Part of a small language model's weights: 26 layers, width 192.
MLP neurons of a small language model. Each row is named by its layer, matrix (gate and up: input weights) and neuron, and shows model dimensions 80-175. Each number is 128 + 24 x the weight over its row's rms, rounded and kept within 0 to 255. Numbers have three digits each. A neuron's up and down rows have the sign that makes its largest values positive.
A block is one neuron, or neurons of one layer that tend to fire together. After each block is what it responds to, as a language model described it from the Wikipedia text at the highest values.

L8.gate220:133128131150124100100148130133150111096123113136120149167103131089105139142084116133152118104110159163134140149088154197138123140132109162100150107183143097134120132119138148119086121134116117146150116154090109090168128139139136121096110072105156118156131110124186171126124106083163158122
L8.up220:064109163168122160158105121123130102102142147138112096136112166157104090093122118097126113152135103141150139092118120108116120089128109184147075148086100124137138126141134131099091120142143164120154134143109114109143143124115114122135124134124113110117075138164115100158167114194114161113
Responds to: Mid-word pieces and zeros

L6.gate8:097122107120103084107167111100129166138106148104131119112152131157126153136148152129151098117121127095122112109153142123158141098089122106157127123112091130110122097147101144084173110153104110136160171087151128088195121143178144129084105092118108115119126162130135116101116107149143108100
L6.up8:101140095110110084116137132113093164133150162128113153115098148119126161169143128099139092100116167120122101166133119148110139129098145126153134125156121106091104148093119124091150155076127149112180161121164131117159105088110146178151132114137129117136083139090141104123128142104148137103
L6.gate13:121113150140090133145104104118106123138098121079101092135105124081151090115126134140141129134093110152165138105119103109097161155155126175100153113120125138134163116118111138124103098105163153098089128115178154169134134113117161120140125133153119162106096111099104130140108165123142207116
L6.up13:135117115096123167153119128112110164136147123161164115137106112076118122127135085135165130127182090169124163094124152097077128142079119102103141149098127109145145106154106098154145144115150154155136127089145126134103145123137152134146159129135109115133084092106114108112136144163154121134
L6.gate74:103151056161124108092090094109132152145130125158150081158078146098164132123136139190103120144122149142115151107140097124129125117146123130122144155127159120147109154142117125165142147128132122154138137084128152106150169080140147103132126109085130076127144122099162120155096111106103101128
L6.up74:099123088157170083154105109106093078136158159102128146137082105112139126105111143153135137143129101104117125138126121114183082142137130101158124163105150120143125134129104122128108138097166130141178111140138079124148097128155136111120113131114142108136139147125122132133137133158112127131
L6.gate98:094124139151121077136166194141175113153126130132098127154163136117170114125156144134131119181155108122112082157144157148118143094177104141127155113166124108124095083089142092115074138124133126165127125092141134102141085111117134131151170124145075108081073128139117138162113118141125132168
L6.up98:166136177126129161122131134138161143153117117127192105136170124122135132170130099106182125142120077137114112156131139059140158102098105085136157139099082121090120112163153117138109153138157074150110146109131150133142126119120136109099139120111124155102136151115140126148147117137117126150
L6.gate101:126099100137137155127134132125126147154163141113102137157116135132105154131116129134150145160135099102140088113132136113145133135110136114126144135120077058117141130133126127098136097117153148114147097143116141144140135104113179137147111143123106144081118164124127118120107122131125143111
L6.up101:124111133160102120142116169104094119155154121100126137085148127135109110109153124147116130126109126114151125172103126095115113149103145142095118151125123151139147108110131157128181111096146182135140112119147111188137114123112136170148131142101119141143125117149125128157168120169141081150
L6.gate114:135143120082150113141135144137128148121123141103080162132148147115129166133130105119121114107130115147122084121128142107116130141142101120171102094130140120152109117161144127141164138093076069105096124110124142160145110092117127121144120142151133125127056129104117132134113088128183172131
L6.up114:081110136093123111150129128187110184136111175137091134123084145093144158093125144141127160139126149106159163123134130131159119125177130147116159106156130141144135107137108146154105124107128096092142113151136099153065122145079154113094131130120131134120104187107135122151100163137148148117
L6.gate123:133115107123133078142122089128115129123144128125134139107121141121171134173155136151131145139100140145148138106106113159103189112120141123136138114158090112113171159150142105138118147101122144106169139139142131136151123127116180133142146136120107103132164099128148091183127073136089157149
L6.up123:187117162144145141127112153156124101134132121152156117134146154158157154092108130123153115116105117150143136086125163106099174092134139146121123090193119142106137158105156131151123164107121106128088133139170122125140116099094144100163128129109084109131131145130104132152091092102131140113
L6.gate180:137103150128122109130150136119127129115128148145121122061131136123160228108163099151158144145126133137121178113089188108116124102146101129148125119103140134202118133142129150097103159116195156100099178121115078117133104138094136135108124113097106093105091159109162149134123127094135121128
L6.up180:137115108114100141094144126099129085121163094124198113156114159111139135164116099143162110094152132154134175129109141140172108100150113113137102122098098110133172110129118140118079054096108107102113108127101113112139062119103096127096112142121122131131103126098139117139097148130122123118
L6.gate226:144175118124125112124124136155083158143102141134126165151141143120135110136156106125084130132104160116092164122135149112101130085154120108174137093097101143120115152122082106154135136115138117099120128105141101117133180103132135090163150118137121116157133126128196112123154166123088120146
L6.up226:137150115093116157165068109152134105132092125075120129130150163113106150116115120124091123140107121130131135072108107109081104113142095148115138156135139150135137154126096140102125104126137167089126165110123093128156111096129154095142187130095118114108163126158136123104130149135121152159
L6.gate234:143122130084115095119123121125084110146170120139110119157117112122105142118109133055135122089121116110114153098118145132113078127119157093125152139157115156110099110115133153148118177124103132143179188081143140145111119120155168119151153100122118172130099119123103076165091150140140128135
L6.up234:161140147140101144130142118117078160119126147124141131141138132117127134106126077122158110157118121155104148112096189133109102098102129109157138100120145145073130110132142131165129136116105140137166115111093169094105129114143130122155129122131131138130138128098118112132153125116185116154
L6.gate246:144124124146051115149158070149122126092071092151125124098110125137144107086165155130134113126155116113130146147115123111143113145080108091124110164121124166123141107111154136135132119134174140112109140118136140157142145138153090164082110131088123103147108122128126119160119110111124122119
L6.up246:140154150107110115126174088153114097135122106128164106113091160125126113141140161134111096144120106118156168114147134138148118155138091071136118145128095132122164095164125126133160125139153148143161100122162113153126130097135110140108122112142101126129140187109139128090098148130157129139
L6.gate261:156123117119089111108110144153159124141153122175128111159163143133126080149130112127157127086130104122152118125150168111150156107141128096120138119111136120156120124148152139136156123105134083118132149116123117097066141067180178113164137209134124115172114117128150192130133123146133097133
L6.up261:162105164158099093100103163148114154136164101085156112128089143131150143124134116156154111121121117117155087115143154161108120097119155105105141165107123134137132137139143111151117109111075147088122161131143130162131106170153124099130136136110139120110131114170082115089129168119133085123
L6.gate277:113130173117122148099099159151150065139153147111124099114124081141095140128084121117122130131137094159144099202140136127120158142125126147136104114102131129125112128117117135093155155144075153141134099145117124112111142082102145119070171165165114148156145134160126139173085162134098149137
L6.up277:123156138126175139134047152127121115111141150136132120149154118097133132147116117125109115080129139141093121137137126115113115100147127171167102094133127138142112129144126094107151128109115071133139076166099149149145092127130141138108133159138163165156104126121153123131137159103087146153
L6.gate389:155126104165137139160168096088136147141142173159109147136077076124130139134128131146157140164153091140116115130090109113138115147103139140136089099138156120163130150078118076093112148123135139131125156115138152121141112123160128126119112073123078113105106143079142105146171151125104117146
L6.up389:149135090149155153120124151105142121150139149126115164143102111111158154140148150111157104163132143138056104153094139147137089125099156132116100113127153131097110125115138101125105126145143179144069130099172173135123142130142151105147099089071091130135149150118119130145141134092133105138
L6.gate398:125104122154138100136162085098170145106190165152150099157132121135141090151135141161121158138146122137069171140109137123203117160123130106131127137151120114106153133152129125138133141118119158125145129160128134114131150095181097146132131197132129124167095096164132135126144122146140171094
L6.up398:162183153099139106116110132112126135071096121108169110123152132100123124142160096144114130166115166101083104136124109085116106123153182143127185130131159144135142115183133159104153134134138134118136089118136119120099130133147125166130142123134139149136151161170105115146138110137081109134
L6.gate574:108131138123102132161120107126138119117158138144120128108125144152121127075183136124115083111133061134140116130138136133113094105176133117076135146173104160113118107113144168123078101139094138137116118099113158114127144135099160134109104082117116144107136155132152140139129155153100117106
L6.up574:084114149128160166119125148141104097155150147183112079112129158155164115104187127053103105079125120140149075193127109109115111126167129118071146158133129113099106132120118124111105120143152125167134135139127130156132124083165140110170088122137128111110111120154105125084099145113124121107
Responds to: Expletive/pronoun sentence subjects

L6.gate130:149126104130086073138146093138098144111145147096127084152105120153142142164130149112089118158127141097139162084156147132137125152116093177062098136181162175139137164129176109156120149146119143146117094153136124150099137111129127120101153137107085120145106099136135123099129141111121102109
L6.up130:143089154156124120107131144133109117093143134097085103069138115162095137124156130181128127130146119140095127139135166152140110146141099123129103127121122080116129131144122080139123150152122120150077170111140106171095167109119108150101152131143103080135077159155108177112155135121138158116
L6.gate169:091097188141117112144157144160106123127116181147123143126123148153155129140092154082130122169146121173194113122115171137138110150151116154107093110125139122171097149128156111147135114190130103130097151113139122124096113135147182139152145118119118116106112117139091133156159133149170103123
L6.up169:116121151195088123115149169111138126145101166143127110082128138138093130145131122108104174143131119143159147112132136125140108109131097143143169127140148103120115129161166138116146135122148135189128115102132070157119070139109149141141154144148088127095120098128113092136141133111165123184
L6.gate186:137067089109128116118167140117093126100129163168093159151102139159104096137135123085126133139085125163118171123126121132129113098143100129126109156125153150159148126136133113136089138108131150131089128118117090128155117156136136108132147111116091147103115124101139101165210139127189136094
L6.up186:112136134129124110115115132087157137109112106142103144150107137139152112168124149088149135145150162157131123175140132108116123158115127132108123129143114121168119134144136133116097136139123119161151139165107072084183091170142143153119063173134101139133140130122110080155167114118127175117
L6.gate190:106158152055094087136123137152107155104136140092098160137154136159112125149136149173137143081105142137151139123133156134131086116096095147153185149098132111139100116109123133113090133121116106136155119099090129106104122149121128131107145108108120155143128081099101116156107189144130144109
L6.up190:125156117129096076135141160119156130150176151136131123162172152125159154153154107142118131174145116152139141105104141159122102125117106134135159142159111149171105140118125140108148110135132128105148103141096124191128125124145149144076186117129123125096122127113174116142157116165091110129
L6.gate279:100120139083116108112152168120144188081101138128114127106138115129139081119129130141136116064137147108123135144143160148100127152132147114165124107123132095140135198102113155102152093157118112054143104153101132131099128136122140142160148153142144088145120133093102128102158118152106117115
L6.up279:091134136117127092110108094131093150141151120110087144119139130099113126117140128132120112131153110142115131133149142131107154118130103161163140132111176099086173164144151119126102152132197109132145121133143196103128173136144051097128139148136161098088123118170146149118108149124127097123
L6.gate318:154126108121128121115154141122136147123161129178102174148118143131152136096132138152140141118134086145132103075106127116112130131124157129098126114164142116135142131123139107147106101148112152114094118174134121129111175176145120139117130118101137116124111135125113200139121107119164100073
L6.up318:101083137109175087120135151116101111082154133133102108129111166136144126131118095108122119095107159122120144129147147130107104118163157141127158177100104106190077080106142178135107092101153161133111184104112121174090150122073147162149123151099122135175135110130160155112104140179110115170
L6.gate337:129103171128111092120148180146124171128137159122138142118126117107114172109115154149118124161165149119154158139098080117169145085166105148083114147100155125142147107086146115111106147125081176085142091141124116142116122135176127121127137140139102060127080122085126130112100096140107164124
L6.up337:104153157098119131122161164142155188151144117093110114129121124123148167125138088127150113143147112169143077102137145135171140094166156165107140133129143099096076077113140116117117118094126084110089151122125129114125128151136147151127102158150126117143085106139109127147158066094123143167
L6.gate351:102110127087107101111163127106141118170099130116126115120101151118103107149090129129113132122148110116139157143103096088179144121117104115120093131126106094134129138110127113155115123135147128136175166134114141119138119139118164145090121073137110150134125144134119128077113135115104112155
L6.up351:105129129122141152146136124156203123117134120115090150141133155100115150098110127115127126164167118131150162107070135123151116166089149155109113111163126131154134135171115107116114147149137131151079135157097136102127145145170162192129153140156135070098091178111102143126130145139110178102
L6.gate379:125114113153121122146177093109113118119084146159146111099144104149135149100137129155118127099120114117161104180110091123125134117103084152099159091166116103110090095122120093164134171129118102133124102116119133149119156134132153167149087144173155108161102064089130174150097122101165110141
L6.up379:112171160139085173080117124145132134138128155143151135174130150144141129126106137075115156098125066197123102120109149133143094120084132117093112118109076138148119161138136119120140137096104159151127107128102097136089110106106141085136154174130127118131101146097110112134127145124162112157
L6.gate393:124132154197108114142147182139103123140151140107107105093146157158078124141164160152123128100104112134159161143130143144094109073136109157148169127126179119117080177076135138136147129113131115099121119130087110118136153116102140161072119112115124131157155123084137157124130103092136139131
L6.up393:121108090153115126121149177139124155165130128140118122089134129133081156149139152101121150145132134123129107106113077126183116148180092113153119136109153143146145164124119155125128159131117181113100151141111107122100132160108098113066160133112107089161135084151159133162123122143138151106
L6.gate410:162162126157149103139106120171148110172125196123099096141142133100145166129121174152152175144133088111150161149100134092131165129135094137139123117127110131125098158141123123131133102172133127115095123145185125098146133094114157168133137087104062186091108117094153150109145093110114157136
L6.up410:129134118128083122088151152136151095155147105069161142138144128109119145127122125122116188113132129112116159095121152113169162119137091117124136073135113091179129136128151092109144106172101130135135127136150144116105142100130132174136137089098098144111133120128138128121139159141094147127
L6.gate459:134156133094121136109077110131156164139129117120137177135097132107136143099130111123109118106144100132133124138119117138178111162086143103142134160100163107126136133121150125130136115152121156090127155130112095122132091165139127126146132128105141119149155152122135124070105107060092135206
L6.up459:109151162117126137136105100135113121100103097131086116127121123098134109093147115129108138112194105110126135131081125115163139125182148118112129086130144084140120137099163138102101105154127138139142168111092109137151107119129151136127132145125105107114116140094170131081131128131130174159
L6.gate482:109093158118123076158163117152112164126129150135133123123161159145147169127119146161110144104162114135129141116167127119096082128142139147132132105121109110143119125103132070096120110144135072088089133128149141154175144106125092153088161134090103111129114079108155190118117143093136155152
L6.up482:121135118133097141126153139132125116153166118170122117132104152111095160141138112166102128111118152139165138129130124078120099152150166123105125106118113068107134183144121140156151143135112130109153088150148076094125096135100133138131147140137145121055131083128132129146130113130155122152
L6.gate503:114111108142141161122105118149113112137156142105135166149078151145131158134096096083107100151123112127105134144127131134121092109118132142121142095121152119104095087139133124137141159142110137143109206150120101111117139085085127164140129181111128148109092125089170117154095134131098126147
L6.up503:135141114118103107122163133120129131131075154083119179108117138106099123141117088147139100142152091125161132131149135156135095106059163103145132132143105153127122097137130146132128101142149103135065138161120132099137169097141150169167130148135128113110113133137153141191138165175122109122
L6.gate541:094063154122121103161152132138102129136199136103087160162104167064119150121095119147142108145150137155135121102146142125089156164163142109117100104102186114131123107149122085111117123149112107116098150159137155145126154118136158134110151128106123147085132107159136135097108125177141139146
L6.up541:139176148125140076145154114126143150122132060144148154116105106123110125149147146103171162151131184118163139141116151102126109148116168148116151086116119143124139134145119147119162095107156172127113119136140107124177165096154141159119097107116097109150120139144085099163121078099147154099
L6.gate565:104123103097143124137140129124106176098148139128100130102198102164124135139161167154099167126126120118135125152144141124099108149105120135162095143137113162100121145131103129156093126140127087109113094113123148140101143106105120123109112170126119105121124116096100126134124194128156137109
L6.up565:166139116108121119138151139103105131125119134089145145152122130131141148154065139142151130128144166120129151094114129115128114108134084162124133139163150107120132112127134096137134113106111120115133138121110086085109146134151156106076106099164159150136115099139143195064134125113153116087
Responds to: Incomplete word fragments

L5.gate4:102135164137152105152119123149140101108076114122160107170133095103163159153132135122126138098139138133106113184131143119040108125126153151147137070123122125090147157086129128124111165143133135157145123119138103145130115059114145093124144124106136164096105125111110090148123120131116111099
L5.up4:119117121092143124151078080100084130141118137122136166140085148096144131131185100096107130128129101131122148136092138143121124140078063126141126142114134128113091146134104111099159123147108135147124110141135152108114093160124163083149089164132178107161117153154153097104122129139185142114
L5.gate25:133131114170137161119123162086123142138134175129127138112111126132112152137149128142117105115119141115127198110151140093142090142087110148134137096123104143127114105103058081152119146132134108098110131143150091133122144112090132162112105119098066091115096099132106134143119104100127152127
L5.up25:143146133187130117147153143109130144149170165100166135134115137129133138139092147121166132101139068132123113112129146145088107126087110139064148112133135147093152160083146102139169167131121115159140109177136125143082130120069124098107159150156116156110136176147139135132122141144114123106
L5.gate405:091103112091079110142140117126080135077109123146115151091118144096123132102092098137150188147102086127091122163100114156131147149117082172099158138136120126083099121094128130165174153112105119136112088147114143106151144125132098137108084128085128176134127078115123128116110095125132123148
L5.up405:123111096099097138169129112146092126128084122129123122112112166137134108121100099131150142118068134098141135123153165133161142127150128146132155116167121101145119142111095138114144134127128092144157123140106120095143138107139068142126108147132117149108108090113074119140116054131097112136
L5.gate468:145140137090106129164101125097136107119137157089128152204091127111136103123138138095124108132105142169144122119127112151120130117155151130144103101144135119145084068131108139137121128095130125110105164115115096137192146128088116144102055138108093124102109146157161079151165099133127154138
L5.up468:139116164074147090112083116140148161158129170132148121164136116099180115139093134125184084134091141136122131127145109096142143097161150136146166102104161113120085108119063112176145124105120113103136141097092113096115128125131120158137091176129134141158087137134153103128145118130125158149
Responds to: Infobox list dashes

L5.gate37:139175146104146132122108161121110116120130130124192137131166127156110147114135107140098131132132151157044103151116125156138160109158032152154156119142142106133131111132114139120123135108105118143120163117137092140131107132098136113114120162129137197171099108135089136114153132125132166128
L5.up37:160128161130137112114123135100106155094172137122100120175165123138148126078115145110116151135175147104123096137104116130147165133134163151103134092133133114160116122115146122094058108114098112124162128121130130165121125106106117120098117139124124195121081171118093114145140125094078148116
L5.gate155:082136150122155114147126150118102120152157091141107138089140120117105098137157147125157189159144167091120147128117153126136113125091146119132097113173136131142076156121141133122097120121161140123106157160111116124184123148117134118117147173129100152098134134166123098131128111148127108141
L5.up155:099135140157081132104157130121127146115135144150116146140144155176158138107113129148127171092128126114131150158136178136098154113154117144096152147122128141132146141185126130150103102124091103127126153158174165136140148112125089131100127121117153128108133159101136130098168148109130152107
L5.gate451:123127185098097116150113157099163117132197161101135102117122125115146162133134133119142146148118157080125139122125140095138141125169149122147143095124133124134163126123133170150124162110129098109132122127112102100135151088175099102119169137094142129088120169136089137123140138148154146113
L5.up451:131127086125098147111189102108156153116154161082153126086108140144110134169133090104079080134129140165125123115121156163117113109123105121151111110167177146156147114097116126151082133106098107163140119181151161149125132140127138131127152107134100114106080098113132126113090124092133154140
L5.gate545:131127122129096141125160092149098126148141127163112143140137140121174120125116162164142181112128097090118113145120157127127133103163118122178129126161154127102153129115130137184077120085060134148093168101139117199110133148141113118116088106080164191130128131114096123133122135141146115122
L5.up545:108099134089096145122173148128189119137110146138087093145150142104175139145115113141093107105143117125080110133133121133136163127138112145117190147126119109129168120156137134134129112183117161160139146146129164120060133148104086099153146144112161157151130129121119124078111144157158080130
Responds to: Sentence and list boundaries

L8.gate524:164145117096124098159154117127080144134176086125151095113109149115139124110140102116149105119136104126105124119095119140142140089119129047130158128143130144144105114172159113117146135175065151139109128097101124115153163085143154121149138088149146110119114096124105148142112144124153065142
L8.up524:206112100117101145093147175150145148135081116139133138119139119145131158131102088108151120133141134146107156104120108100132097113135136126123147141181117167132127101170152146127143105115099137147144125109145153100071107106108165150159132178147127130101111111087107156138122144147114107167
Responds to: Anaphoric it/this/that

L5.gate80:103132091109150076183169114129121148154114090148097149142101133121115115112130124098125171147145116170148088086126123120067068117155105130155115122142114133105113119160138126150084179121142109112139166146165144120142148125114117105069166125152169123132124110109123128112135162154148173151
L5.up80:100173130099176102125118146140138120131088146104131133118134141125105167137070158094138137133118134170147170092159138120130124141133136120137159128123100106166134136139155125132108136155106151162144161112105086152128175157129136085113157151137127098139131112106120116148130164121144135124
L5.gate292:117098131128144153155114135115171195126132089085096155136152133159134122087140127164138171167143128161142113120151095079182123147128106167108142114133158119128170104140138124146155136141116125110156155136135119115129137124139135122114116154093104095168137102104153156124113107097065160138
L5.up292:127129136111132147140116132155152152118151155104142146112119118165078162089151156165133123148149129129118157113145104096146059149108163121180158099120138141114139133089098113106147110124107140137155139125124098115134131081138112145113127125157088102188126119078113163131145144117135165085
L5.gate297:132139155180127155147125114187089125119159140124123138112132149156081102135140129143181113140133109159159150120119150166115117103138114116107162091132161127088135140156107161130137161125116163138116126114094126127132145144101165153142081154125133137081122097089132162156136138153145125159
L5.up297:119103111120151115128158112154105140174135108118106126129119103147109111105136116128143085123111136115129129074130116118142141152119136119118053114116107142120105148097076159158165136145101104130123130137181150105088120111128147132088147178134104111149168092134155196109150117114156169133
L5.gate538:120114089078155138154148073190158098120109122172152140141105106114117099146127085170132184120106150167118092113168137108107092132099131149103087110124118057136176103136125094093106131146103174104133122155139156165120132082119140134104120122132106123143121110114125122118155145153092145147
L5.up538:102155140162139116138100166109103125115115126106174080117165112092111163134130092123119140137156138118091129107146123090101078094107128131097168138090106115096093133110173119126155140146150132159160130148118133130115149147153119100086127111145102110122144135163100090149147098113157086159
Responds to: Word-initial split fragments

L8.gate339:114138118100116147133134106135150098149138157120100087117120111169133079119182147138115174150124134124142130165120091148077146200109150128150108121162169130174156126112114131073116100150092109111146181121151097145104088166113110132111109178098152120074131111108168122134116146148104154097
L8.up339:137143126157116164143159070116116112184107151141071105160104083143122092088149095140125144121132127119129117127138141113103112164111146141111135125131129112121153172119140119130152113140138119148093136148130114127138123132128136155155155126123099113125097120152122111151097172116141122134
Responds to: Separators after numbers